config.yaml
vocab_size: 3496
activation: "tanh_gelu"
beta1: 0.9
lr_head: 0.0092
decay_shape: "sqrt"
seq_len: 1024
doc_mask: false
MLP neurons of a small language model. Each row is named by its layer, matrix (up: input weights) and neuron, and shows model dimensions 362-425. Each number is 128 + 24 x the weight over its row's rms, rounded and kept within 0 to 255.
A block is one neuron, or neurons of one layer that tend to fire together. After each block is what it responds to, as a language model described it from the Wikipedia text at the highest values.

L2.up157 [ 73 161 127 128 157 145 144 159 142 135 158 165 156 135 152 112 127 143  92 163 120 150  85 148 126 119 106 127 126 149 140 154  99  83 127 106  92 122  92  97 150 146 130 104 136  96 118 148 140 135 184 157 149  68 115 123  95 106 179 147 187  78 152  89]
Description: Word-initial w fragment

L6.up85 [ 96 149 117 108 123 113 132 107 121 102  99 144 164 107 111 162 112 125 119 161 163 132 101 155 125  82 114 130 134 130 152 108  98 117 140 129 108 129 166 142 126 129 114 122 125 135  95 119 143 119 112 125  88 107 110 105 151 147 120 131 146 153  84  75]
L6.up356 [162 124 133 140 152  79 115 105 119  87 143 139 138 117 132 128 126 142 137 153 160 113 150 152 143  85  85 163 139 152 133 116 141  82 106 134 169 127 115 113  87 119 136 123 122 149 152 104 141 153 122 146 127 129 125 112 116 164 145 123 131 132  91 146]
L6.up444 [144 150  85 146 130 109 154  96 101 182 127 161 175 122 134 172 113 141 130 126 138 168 135 130 102 142 122 130 126 122 169 125 113 114 154 135 117  92 116 129 107 175 146 113 125 122 138 123 118 119 126 130  88 105  91  87 140 121 153 161 165 134  95  96]
L6.up872 [108 143 157 111 151  69 116 125 116 136 123 194 157  89 145 140 104 134 128 138 185 117 110 128 121 119  92 124 101 143 151 102 142 115 167 132 127 104 134 119 147 101 119 143  95 157  68 125 145 109 139 145 139 160 118 119 163 157 121 112 178 142 135 138]
Description: Main verb after subject

L6.up232 [129 120 114 139 121 164 106 141 135 105 110 151 115 138 132 137 158 121 157 109 117 149 158 120 123 109 144  88 187 159 151 156 148  97 141 140 139  77 162 132 134 126  64 136 104 138 143 136 113 130 143 138 151 147 109 118 134 118 112 111 166 135  90 142]
L6.up435 [162 119 103 136 183 125 183 135  97 151 141 117 143 130 161 135 148 116 147  92 145 138 123 129  72 135 128 175 132 113 104 122 122 146 163 124 138 136 129 142 153 163 127 112 123 150 150 108 119 139 133 121 134 143 133 104 139  89 104  93 147 127 121 115]
L6.up496 [123 168 118 113 139 160 126  95  86 112 120 125 132 106 130 116 166 115 139 105 112 157  75 137 115 123 129 131 178 125 143 136 152 157 106 107 157 133 148  88 133 117 118 122 134 157 158 147 152  81 144 146 121 134 143 165 139 118 122  88 204 129  92 153]
L6.up808 [ 77 129 169 100 155 128 160 136 135 110 188 131 117 150 122 142 107 119 110 176 118  88 130 148 120 138 102 133 113  70 149 135 117 129 107 162 136  80  99 120 116 121  89 125  66 189 137 166  99 135 108 112 117 118 165  87 145 106 124 122 132 108 121 132]
Description: Verb endings before objects

L4.up25 [148 124 149 111 146 121 128  95 103 129  92 126 125  83 125 164 104 144 140 154 141  73 176 110  75 150 141 169 134 137 128 120 136  99 138 118 128 157 190 174 112 143 123 134  97 128 127 102 125 127 149 107 168 133 177 119 163 166 127 136 145 102 142 135]
L4.up61 [189 118  91  94 144 160 138 164 142 125 112 121  28 110 135 139 167 182 146 106 156 129 128 110 107 112 144 127 143 128 127 112 100 157 117 112 120 153 107 103 100 105 154 149  66 145 158 115 150 147 144 111  89 138 121 129 154  96 104 115 201 102 146 114]
L4.up100 [112 137 150 114 180 135 136 140 105 113  98 120 111 121 117  94 142 150 107 107 123  99 145 178 120 146 128 170 131 126  97 157 114 116 143 106  95 142 111 173 101 127  85 132 106 117 165 148 110 135 143 118 145 122 126 147 100 141 166 149  83 120 125 146]
L4.up728 [137 141 128 160 158 156 185 124 127 130 135 144  95 116  69 126 177 113 112 107 148 177 156 125  71 125 136  97 112 104 137 147 122  96 136 120  99 137 159 133  62 175 110 136 145 139 126 131 114 121 124  99 125 115 118 119 122 111 146 151 173  99 118 131]
Description: Word "as"

L4.up425 [146 118 145  96 125 158 146 113 110 134  94 122 123 110 140 135  97  65 135 122  95 101 137 125  92 104 131 129 163 118 119  99 197 137 138  98 131 141 127 130 151 167 116 126 155 164  87 122 140 137 104  92 140 143 133 129 125 109 159 124 145  87 137 147]
L4.up660 [136 132 156 123 127 127 121 121 122  66 114 159 163 118 134 136  99 155 134 137 139 124  96 118 142 154 173 123 121 138 108 117 164 163 155 146 149 118 107 154 158 162 130 132 167 135 112 132 117  85 115 121 130 100 114 105 135 176 185  77 126 110 151 139]
L4.up715 [116 102 120 134 141 106 125 185 133 112 177 131  92 119 140 177 151 145  95 143 168 109 146 159 169 159 157 122 134 126 164 108 124 147 114 108 107 126 106 129  78 169 119 108  83 150 138 113 120 116 107 138  73 142 145  63 108 104 169 128 129 114 123 132]
L4.up754 [109 113 127 104 154 133 121 107 124  96 129 150 107 122 187  87  96 172 106 136 135 121 125 134 128  71 146 118 163 142 169 135 189 130 149 116 145 130 113 112 169 112 139 133 122 140 115 161 186 107 124 135 131 147 134 135 128 145 173 147  80 129 104 132]
Description: Word-internal second fragments

L4.up263 [105 144 128  81 154  63 100 107 148 185 121 172 139 169 107  87 101 134 108 162 145 133  97 134 125 120 122 145 108 119 119 164 101 132 120  82 168 131 105 120 109 122 125 148 121  91 113 131  75 101 138 157 139 128 101 137 128 111 126 137  74 106 128 140]
L4.up319 [116 128 125 122 159  77 160 145  86 161 169 114 140 113 105 105 124 117 155 164 140 120  85 107 150 123  94 127 189 155 100 135 153 125 135 142 126 110 142 116 161 130 116 157  96 109 124 131 120 115 168 130 127 178 119 134 133 147 143 105 110 116  99 124]
L4.up622 [131  99 116  99 109 154 137 116 127 109 139 132 134 147 147 128 114 133 172 170 113 123 125 120 147 172 126 162  95 144 108  97 109 154 119 113 133 153 127  61 155  95 157 157 144  97 166 143 148 141 132 139  86 112 110 123 115 135 201 134 133 145 141  88]
L4.up780 [ 55 139  94 143 146 151 155 170 119 102 156 113 127 141 165 112 146 102 140 118 173  72 129 124 162 151 112 114 131 109 118  99 142 147 121 183 164 153 137  85 115 111 105 143 121 146 145 155 135  91 115 142 128 145 121 114 170 137 139 109  96 123 111 121]
Description: Descriptive-phrase article

L2.up616 [102 140 182 121 111 110 126 130 166  67 152 137 128  90  90 200 126 156 100 125 143 149 102 140 123 142 131 174 165 136 119 112  77 126 106 111 110 151 162 146 126 128 129  92 133 126  83 170  97 149 153  80 122 121 104 148 150 133 133  69  96 145 115 137]
Description: Verb stem completion

L4.up332 [ 74 127 141 124 127 105 133 104 145 152 157 130 114 141 165 151 142 122 143 163 139 134 153 137 166 126 105 126 116 135 180 117 129 119 145 111 133 100 131 118 103 128 145 147 123 132 132 133 121 145 110 130 120 104 117  97 119 124 145 109 122 158 137 124]
L4.up395 [ 96 138 106 136 151  80 174 113  91 153 143 144 120 153 123 149 118 172 139 164 111 136 148 121 152  94 130 183 127 132 142 144 120 124  85 164 119 166  92 138 107 133 128 187 129 108 112  99 130 115 127 106 111 127 131 157 106 155 114  94 119 137 112 130]
L4.up398 [122 150 143  90 161  99  99 135 142 136 139 132  91 169 109 117 111 155 184 115 129 128 121 101 149 124 138 126 127  96  91 152 123 133 126 149 139  86 111 140  93 104 158 104 109 143 120 143 172 155 130 166 110  86  84 134 118 127 166 113 158 124  81 122]
L4.up795 [138 129 154 184 142 107 107 152 117 119 142 127 147 153 139 142 138 134  86 116 138 113 132  83 147 129 134 150 138 186 156  77 149 101 132 100 116 149 110 153  87  84 124 138 124 119 120 125 137 126 145 113  91 104 109 141 127  87 103 120 153 127 122 189]
Description: Verb-completing word pieces

L4.up312 [162  93 102 163 146  89 114 127 135 130 144 115 153 141 142  96 133 149 116 123 148  86 151 106 117 174  88 101  87 133 151 157 108 164 126 124  65 100 137  94 139 113 168 154 144 128 135 130 134 137 152  90 133 143 183  89 115 122 103 164 153 103  84 149]
L4.up335 [153 130 113 169 129  97 146 169 121  92 124 190 138 131 137 108 120 154 139 117 175 137 159 104 103 156  75 133 142 105 136 111 149 128 124 155 109 155 123 152 127 112 131 103  88 108 150  93  87 111 125  88  79 159 125 140 119 156  97 147 129 137 113 136]
L4.up672 [132 120 161 140  95 146 112 178 103 140 148 153 162 158 156 158 130 135 142 149 101 155 115 149 128 183 114 121 132 134 111 128  65 127 173 147 157 122 163 108 132 183 185 137 151  89  97 101 137 119 130  99 141 152 117 154 124 109 111 147 106 110  98 154]
L4.up735 [154 125 153 146 140  98 152 110 103 129 167 101 115 106 120 127 134 137 135 107 138  97 115 101 153 135 148 130 102 134 147 135 114 140 143 112 110 123 156 144 152 110 118 134 128  81 130 126 116 114  73 112 115 119 102 147 118 126 122 168  90  96  88  97]
Description: Place-name final pieces

L6.up63 [139 166 134 120 152 128  90 137  95 101 132 146 183 134  99 140 174 104 117 114 102 109 142 132 123 138 140 100  95 146 144 145 127 149  96 136 133 154 132 136 121 159 102  79 162 115 129 117 121 129 106 143 146 153 128  99 116 122 155  77 140 130 136 119]
L6.up179 [ 93 143 159 132 153 109 118 165 136 125 138  74 100 111 159 124 127 143 157 111  76 120 144  59 126 166  88  97 128 141 136 120 145 181 138 124 106 151 114 129 151 117  84 118 169 122 150 142 144 104 138  68 169 112  71 150 122 134 192  94 132  91 194 105]
L6.up622 [156 171 157 113 165 128 151 117 113 141 120 115  84 105 108 145 160 132 130 155 128 131 125 127  87 119 181 133 110 158 153 129 122 118 119 126 108 167 101 152 127 146  96 146 163  92 116 161 153 151 150 142  92 137 146 131  83 112  98 153 166 147 151 127]
L6.up720 [168 131 142 129 152 110  88 114 150 150 173 123 134 160 174 172 125  87 131 127 154 102 133 110 148 142 178 174 123 103 157 111 107 172 149 159 154 133 139 139 131 147 132 128 141 117  91 134 143 141 168  94 144 147 104 115 122 137 176 138 111 117 103 114]
Description: Split word-initial s/w

L2.up295 [130 119 169 127 120 131 141 108 125 145 128 134 103 162 107 138 126  89 110 119 140 105 168 100  98 111 118 115 110 139  99 108 137 133 126 112 118 131 169 146 120 110 105 129 134 125 184 113 128 105 120 153 127 114 164 118 138  99 127 154 124 109 128 132]
Description: Compound hyphens

L2.up307 [120 119 151 111 100 143  93 135  75 124  74 109 195  75 133 137 143 144 137 121 109 117 142 118 162 147 122 131 128 112 116 122 146 146 138 154 134 103 168 101 123 119 132 136 111 105 119 153 120 132 130 140 123  93 172 114 112 163 122 178 159  74 125 180]
Description: Wiki heading equals signs

L6.up437 [176 183 123 101 129 147 133 110 160 139  91 125 127 121  62 125 112 127 114 138 150  59 153 135 132 107 130 121 116 121 136 121 130 137 162 139 129 144 117 106 106 163 116 165  65 147 156 108 127 167 158 122 120 158 135 133 109 190 120 112 173 125 105 105]
L6.up545 [128 114 129 128 145 133 124  70 101 121 157 179 118 144 127 123 146 129 167 148 155 102 127 137 126 173 136 124 138  98 115 136 137  89 115 100 150 117 181 147 103 136 146  98  68 150 123 117 126 149 169  93 147 112 156 144 130 186 149 127 128 132 128 131]
L6.up759 [117 152 119 142 187 116 104 148 144 129 154 101 138 120  95  71 133  60 136 145 126 107 107 138  77  84 124 145 105 118 140 151 161 133 133 133  65 158 113  98 153 136 187 159 131 124 178 153 130 130 165  96  98 115 123 116 206 151 134 149 147 113 126 123]
L6.up830 [122 108 133 111 143 108 164 137 166 111 153 149  92 117 132 106  94 115 122 125 134 147 128 112 107 111 101 138 124 122 139 102 169 150 177 114 138 127 117 155 126 118 107 144  82  94 128 152 126 144 153 122 131 142 116 168 140 134 100 102 135 103 141 177]
Description: Role-assigning "as"

L6.up282 [146 149 160 113 131 152 109 124 141 128 107 133 113 134 177 117 128 157 122  80 122 119 158 150 146 110 120  93 127  99 129 123 152 127 141 152 110 125 103 150 131 121 118 105 128 138 110 134 135 147 104  88 168 127 101 115 161 142 183 126 111 123 110 147]
L6.up332 [122 116 119  96 110 143 125 130 159 147  94 126 113  87 173 130 162 179  75 122 116 145 101 130 116 114 124 149 117 133 106 146 126 113 152 106  93 140 149 120 121 112 146  80 104 118  91 115  96 149 155 108 125 109 135 154 131 106 121 123 121 155 124 145]
L6.up389 [119  64 126 117 121 144 124  92 125 130 135 180 130 170 106 111 121 146 132 131 167 108  99  36 120 182 145 123 117 122  99 102 127 108 142 102 128 101 134 132 133 113  96 145 134 146 117 146 154 174 102 130 124 131 131 134 140 114 188 133 113 128 149 108]
L6.up879 [123 125 136 208 162  96 105 103 137  88 126 110 144  82 136 115 177 125 102 140 151 117  98 133 119 109 101 120 140 128  80 121 169 122 170 118 127 113 105 115 157 133 121 138 104 160 104 163  66 140 113 112 164 159 148 117 157 140 120 119 126 149 158 105]
Description: Mid-word fragment continuation

L2.up169 [119 132 117 117 149 138 153 138 119 120 162 153  81 116 149 102 148 130 120 120 129 114 125 111 139 155 144 100 132  78 169 141 174 137 157 146 178 125 133 160  96 128  75 147 138 145 155 148 179 106 124 115 164 125 146  99 127 124 131 105 131  85 111  81]
Description: Indefinite article "a"

L2.up368 [137 136 158 142 137 105 152 113 143  92 160 136 146 132 134 135 140 157 115 170 107 146 129 112 136  96  84 133 120  95 134 163 120 151 140 105 180 154  96 188 119 137 135 104 152 107 157 137 144 123 175 138 152 141  84 101 143 143 131 145 156 121 118 128]
Description: Word after "the"

L4.up427 [123 148 163 138  94 131 125 143 122 125 112 156 108 164 154 112 179 142 145 106 135 112 109 110 105 158  87 131  89 122 114 102  81 177 132 126 116 127 114 126 151 161 148 152  99 133 133  94 141 163 161 100 115 135 135 144 123 119 155 168 108 101 139 152]
L4.up559 [148 156 128 151 121  64 165 159  95 110 148 164 103 119 110 130 142 130 117 117 133 145 127 126 170 110 118 127 151 110 158 145 130 138 155 149 133 119 119 118 120 191 116 126 124 134 135 108  89 115 151 134 157 148 141 124  91 143 101 130 171 120 155 162]
L4.up562 [141 124 155 116 107 107  59 148 140 105 149 127 132  94 164 161 129 141 145  86 130 107 128 119 136 157 172 138 135 161 132 110 109 115 157 158 142  83 128  99 111 136 129 140 142 117 141 119 143 164 127 113 120 167 122 148 150 139 135 136 146  95 106 152]
L4.up871 [103 173 137  97 168 117 118 138 140 101 130 156 145 145 144 183 130  91 166 127 104 158 116 107 110 138 123  96 148 113  81 134 107 118 104 113 148 122 100  82 143 160 153  97 109 102 149 172 140 164 108 113 127 152 123  96 121 107 113 118 129 124 130  83]
Description: Superlative -est after the

L2.up586 [170 100 144 160 127 132 103 148 141 104  92 140 165 118 136 120 157  95 124  87 179 151 141 134 104 168 117 144 182 129 120 116 132 137 131 100 122 122 178 144 140 118 107 125 131 174 148 119 142 202 124 141 146 161 149 134 117 130 120 131 141 111 123 164]
Description: Clause-introducing words

L4.up0 [ 81 138 166 124 114 108 151 127 141 164 156 117 132 110 154 162 117 121 102 115 108 102  95 110 166 136 113 159  93 156 119 155 109 123 180  94 101 103 161 151 127 104 137  86 102 127  93 159 146 135  98 128 150 130 128 139 144 144 122 110 144 115 143 145]
L4.up159 [128 104 149 115 109 106 136 179 141  71 123 114 127  85 144 134 143 130 105 103  93 138  90 149 108 122 144  86 127 155 125 143 182 133 125 123  70 123 132  74 154 115 149 106 105 195 122 111 127 162 145  74  89 171 125 126 199 108 113 112 108 141 146 135]
L4.up712 [125 109 122 114 119 115 162 105 113  99 174 112 110  99  96 161 114 146  78 167 127 155  99 168 111 123 137 143 116 124 108 155 108  91 127 158 158  96 176 113 133 132 115 123  72 143  95 122 165 114 108 131 127 131 143  96 161 124  95  86 131  78 162 129]
L4.up858 [ 98 120  96 117 140 111 121 104 155 106 128 144 128 131 112 141 161 150 115 153 137 106 139 121  97 144 127 122  80  80 133 131 113 139 144 129 103 132 128 142 132 120 131 111  65 117 130  81 139 163  97 129  92 109 139 117 117 149 135 129 138 138 128 142]
Description: Clause-opening word completions

L2.up856 [154 147 137 161 139 103 165 118  86 133 134 110  60 144 127 136 159 110 147  81 111 140 137 110  94 158 126 174 108 117 110 117 156 134 130 152 116 107 110 165 107 113 133 116 117 169 133 117 108 136 106 120  96 139 119 143 151 133 107 114 135 131  97 140]
Description: Word "as" connector

L4.up20 [147 122 119 123 165 125 105 133 113  94  97 127 128 148  97 132 139 177  93 150 119 145 150 151 165  94 119 148 125 130 184 109 148 127  96 134 132  93 180 130  98 116 101 113 103 135 124 180 142  87 194  87 192 178 130 142 133 137 118 150  97 175 161 146]
L4.up90 [112 142 146 150 154 106 100 130  94 178 131 136 129 114 141  73 132 100  96 167  81 124 177 105 128 118 122 106 144  82 169 106  99  79 120 130 117  86 158 145 142 136 141 175 142 122 140  94  98 103 150 119 152 114 141  87 118 139 141  75 115 139 139 144]
L4.up281 [169 161 159 148 148 120 114 151 116 148 134 133 129 122 159 137  87 133 169 102 177 112 130 163 118 136 126 120 109 150 175 124 105 137 107 142  66 107 194 140 122 129 133 132 198 146 136 155 124 134 123 142 114 207 121 149 107 130 112 124 110 110  91  96]
L4.up770 [131 128 145 132 139 112 160 127 110 132 135 140 147 114  87 136 136 116  97 131 143 114 142 132 136 109 123 124 149 136 141  79 133  94 139 165 114 128 168 141 146 110 110 140 157 111 127 116 123 149 136 132 117 126 154 117 147 113 123 144 103 166 102 155]
Description: Wiki heading closers

L2.up204 [134 117 105 132 121 151  97 131 135 142 126 118  89 133 137 152 118 119 152 123 133 124 116  91 141 149 132 121  84  83 147 120  84 129 151 142 126 166 126 137  90 142 155 158 118 135 154 134 128 137 180 143 100  97 119 168 179 172 149  92 137  75 122 182]
Description: Mid-word stem fragments

L4.up493 [138 157 179 198 136 142 136 105 147  92 116 146 119 115 139  95 137 160 117  79 121 107 133 118 156 154 135 157 143 111 148 173  97 128  91 112 148  94 102  90 102 123  85 150  98 154 155 129 106  73 114 130 125 101 140 112 114 156 111 111 173 150 111 149]
L4.up539 [127  91 135 146 149 138 135 130  98 159 117 120 105  96 126 114 133 146 133 166 118 142 104  82 134 143 144 150 158 108  96 136 154 117 126 135 174  61 154 138  92 107 106 118 156 124 133 122 153 121 163 157 143 103 126 103 162 154 130 132 133 121 136 141]
L4.up588 [144 117 105 126 165 161 149 142 109 141 141 151 146 126  87 133 163 138 150 114 124 130 119 100 130 129 110 145 108 142  96 115 129 104 111 129  86 122 130 131 111 154  90 135 136 118 180 108 108 135 130 163 143 150 106 125 156 163 103 117 152 114 104 131]
L4.up600 [123 107 121 126 156 148 138 131 107 179 124 112 112 129 148 153  82 148 148 107 158  94 144  89 113 121 100 125  99 140 121 108  99 108 113 159 157 116 117 130 119 133 117 124 138 103 106 149 122 138  61 112 149 168 127 124 138 133  87 154  93 137 121 116]
Description: Mid-word fragment tokens

L4.up26 [ 92 161 121  94 182 138 151 169 110 149 114 104 137 159  84 158 121 102 155 120 127 141 100 107 142 160 142 128 119 118 128 130 140 106 128 141 163 128 111  95 124 149 113 152 157 127 129 137 104 154 121 106 140 144 103 129 102 101 170 123 150 104 140  84]
L4.up117 [131 177 114 154 146 126 100 129  99 134 131  90 158 117 129 163 149 103 131 176 104 118 131 107 143 172 104 119 106 145  91 106 149 113 181 137 161 110 145 151 139 136 146 153 138 124 143 102 132 100  77 113 126 185 113 111 116 159 114 146 151 105 103 127]
L4.up297 [170 103 137 144 137 104 127 129 102 132 119 172 166 136  89 163 151 107 132 144 154 117 121 101 130 122 136 127 156 128 113 122 102 121 150 108 125  96 108  97 135 135 133 110 114 119 111  81 129 173  81 105 178 116 146  81  94 128 108 116 163  94  92 168]
L4.up883 [107  81 109 119 145 132 128  97 151 127 124  60 137 109  69 140 122  80  96 132 133 135 149 127 148 106 155 107 125 111 122 110 161  96 141  89 162 126 142 138 113 110  80  87 129  94 119 133 141 162 137 159 189 131 108 145 181 115  98 119 152 146 162 141]
Description: Second word-piece after a consonant onset

L6.up37 [115 158 120 155 127 113 183 173 131 135 165 107 130 108 150 107 105 108 127  88 127  79 106  73  83 122 139 142 118 101 145 121 126 120 150 133  96 165 128 128 111 136 204 159 112 125 129 177 115 112 134 130 111 138 119 188  91 136 144 107 138 134 161  95]
L6.up70 [122 103 154 141 110 112 124 135 118  89 131 138 101  99 186 122  82 130  91 108 153 124 124 145 124  99 114  90 135 126 118 121 161 137 147 129 138 105 124 103 130  97 149 170 134 155 132 125 123 100 129 133 143 147 128  95 107 106 144 106 153 143 138  99]
L6.up837 [120 146 175  98 185 100 165  80 106 132 142 162 116 126 130 132 142  95 128 153 123  99 110 122 121 143 146 161  77 139 174  97 137  88 124 140 138 111 120 127 133 129 131 193 119 123 105  78 110 118 151 141 112 143 156 156 136 139 122  96 155 101  83 124]
L6.up843 [104 136  94  99 133 173 122 116 131  81 110 149 130 109 165 118 110 114 110 132 141 106 112  98 130 129 127 181 151 155 128 147 146 151 166 118 146 153 126  92 138 155 123 165 146 109 103 160 126 113 148 121  83 110  96 136 103 144 184 143 119 152 107  96]
Description: Indefinite article "a"

L6.up29 [156 127 131 122 152 152 153 126 118 105  87 127 130 153  92 169 164 124  56 167 158  92 120 130 112 153 112 107 103  99 145 133 135 107 132 120  98 164 113 140 144 133 164 179 138 123 124  97  82 134  98 117 130 121 134 103 129 116 153 138 125 127  95 136]
L6.up57 [137 105 112 134 129  76 140 160 135  94 153 126 126  91 104 151 120 133 117 126 122 150  88 142 110 111 105 141 129 107 117 131 112 121  85 158 140 129 145 142 137 151 129 142 111 100 114 120 108 181 143 142  91 120 121 163 120 158 149 147  91 140 137 127]
L6.up151 [112 159 155 120 138  95 122 129 103  96 164 159 115  97 129 149 158 148  91 183 145  70 146 106 121 124 114 154 110 127 163  90 128 106 120  90 108 121 188  97 115 145 144 180 110  94 172 133  69 152 154 161 124  88 137  92 107 169 124 162  88 193 144 125]
L6.up489 [122 137 156 112 145 122 103 154 144 110 144 133 103 166 155 101  99 127 147 111 104 102 166 162 112 112  96 144 138 118 157 140 141 137 131 117 104 131 116 177 112 162 142 129 155  71 118 131 141 140  98 132  97 109 106 102 166 124 118  55 102 132 121 114]
Description: Heading-line terminators

L6.up301 [145 147 158 120 125  97 137 105 118 131  78  81 118 153 109 119 133 155 132 108 133 151  95 110 130 160  84 150  74 157 191  98  81 129 115  84 150 177 141 138 122 165 117 123 118 128 127 124 151 159 151  69 107 115 116 159 159 152  99 150 109 142 162 120]
L6.up323 [152 154 120  98  95 150 115  96 106 136  98 135 128 163 155 137 105 145 125 126 135 144  94 134 124 140 149 108 138 100 152 169 127 102 130 103 148 129 144 167 153 125 126 161 141  90 157 112 171 142 143 121  74 128 156 154 132 129 129 120  86 137 130 146]
L6.up686 [ 82 109 140 144  85 119 107 158 102  86  82 128 136  99 131 111 132 119 149  88 106 133 131 131 140 141  67 161 131  87 106 136 129 127 152 135 111 133 120 118 142 120 104 115  99 153 185 149 119 151 152 125 118 109 144 116 149 136 119 168 103 131 142 118]
L6.up881 [125 113 165 136 123 127 130 127 142 136 175 146  99 137  87 146 121  84 105 159 128 119 127 150 143 135 137 117 148 129 122 179 130 120 154  96 150 131 145 126 144 119 122 100 113 152 154 139 113 149 165 119 161 188 122 158 122 125 162 113 111 130  76  99]
Description: Determiners before noun phrases

L6.up130 [159 118 117 137 147 127 119 160 123 121 107  91 141 101 160 152  73 101 130 121 160  74 130  76  70 103 125 153 112  97 142 106 158 128  85 148 155  97 145 103 139 158 153 151 145 113 113 158 109 125 120 130 121 140 124 130 105 134 116  89 121 134 105 106]
L6.up448 [170 142 149 114 134  98 140 155 130  94 155  91 128 136 137 130 113 120 155 145 176 114 106 118 124 153 104 111 160 134 171 150 105 120 144 157 136 148 128 126 114 113 108 131 148 136 120 125 140 150 113 151  66 133 133 156 111 135 117  85 154 140 137  92]
L6.up561 [156 140 149 156 160 129  62 158 115 161 149 136 134 139 142 122 124 167 123 119 125 114 199 163  77 131 121 136 116 137 141 133 145  97 115 129 114 127 138 137 166 141 164 114  88 115 118 137 184 152 145 116 141 143 115 167 119 112 137 141 160 122 128 124]
L6.up711 [145 110 153 154 112  90 104 194 141 127 117 117 159 164 157 120 138 101 177 116 114  88 140 160 135 136 112  98 115 164 132 113  78 122 111 142 121 134 157 170 106 102 139 147 120 111 102 105 158 130 116 135 112 108 119 118 134 111 111 143 142 108 124 118]
Description: Country and state names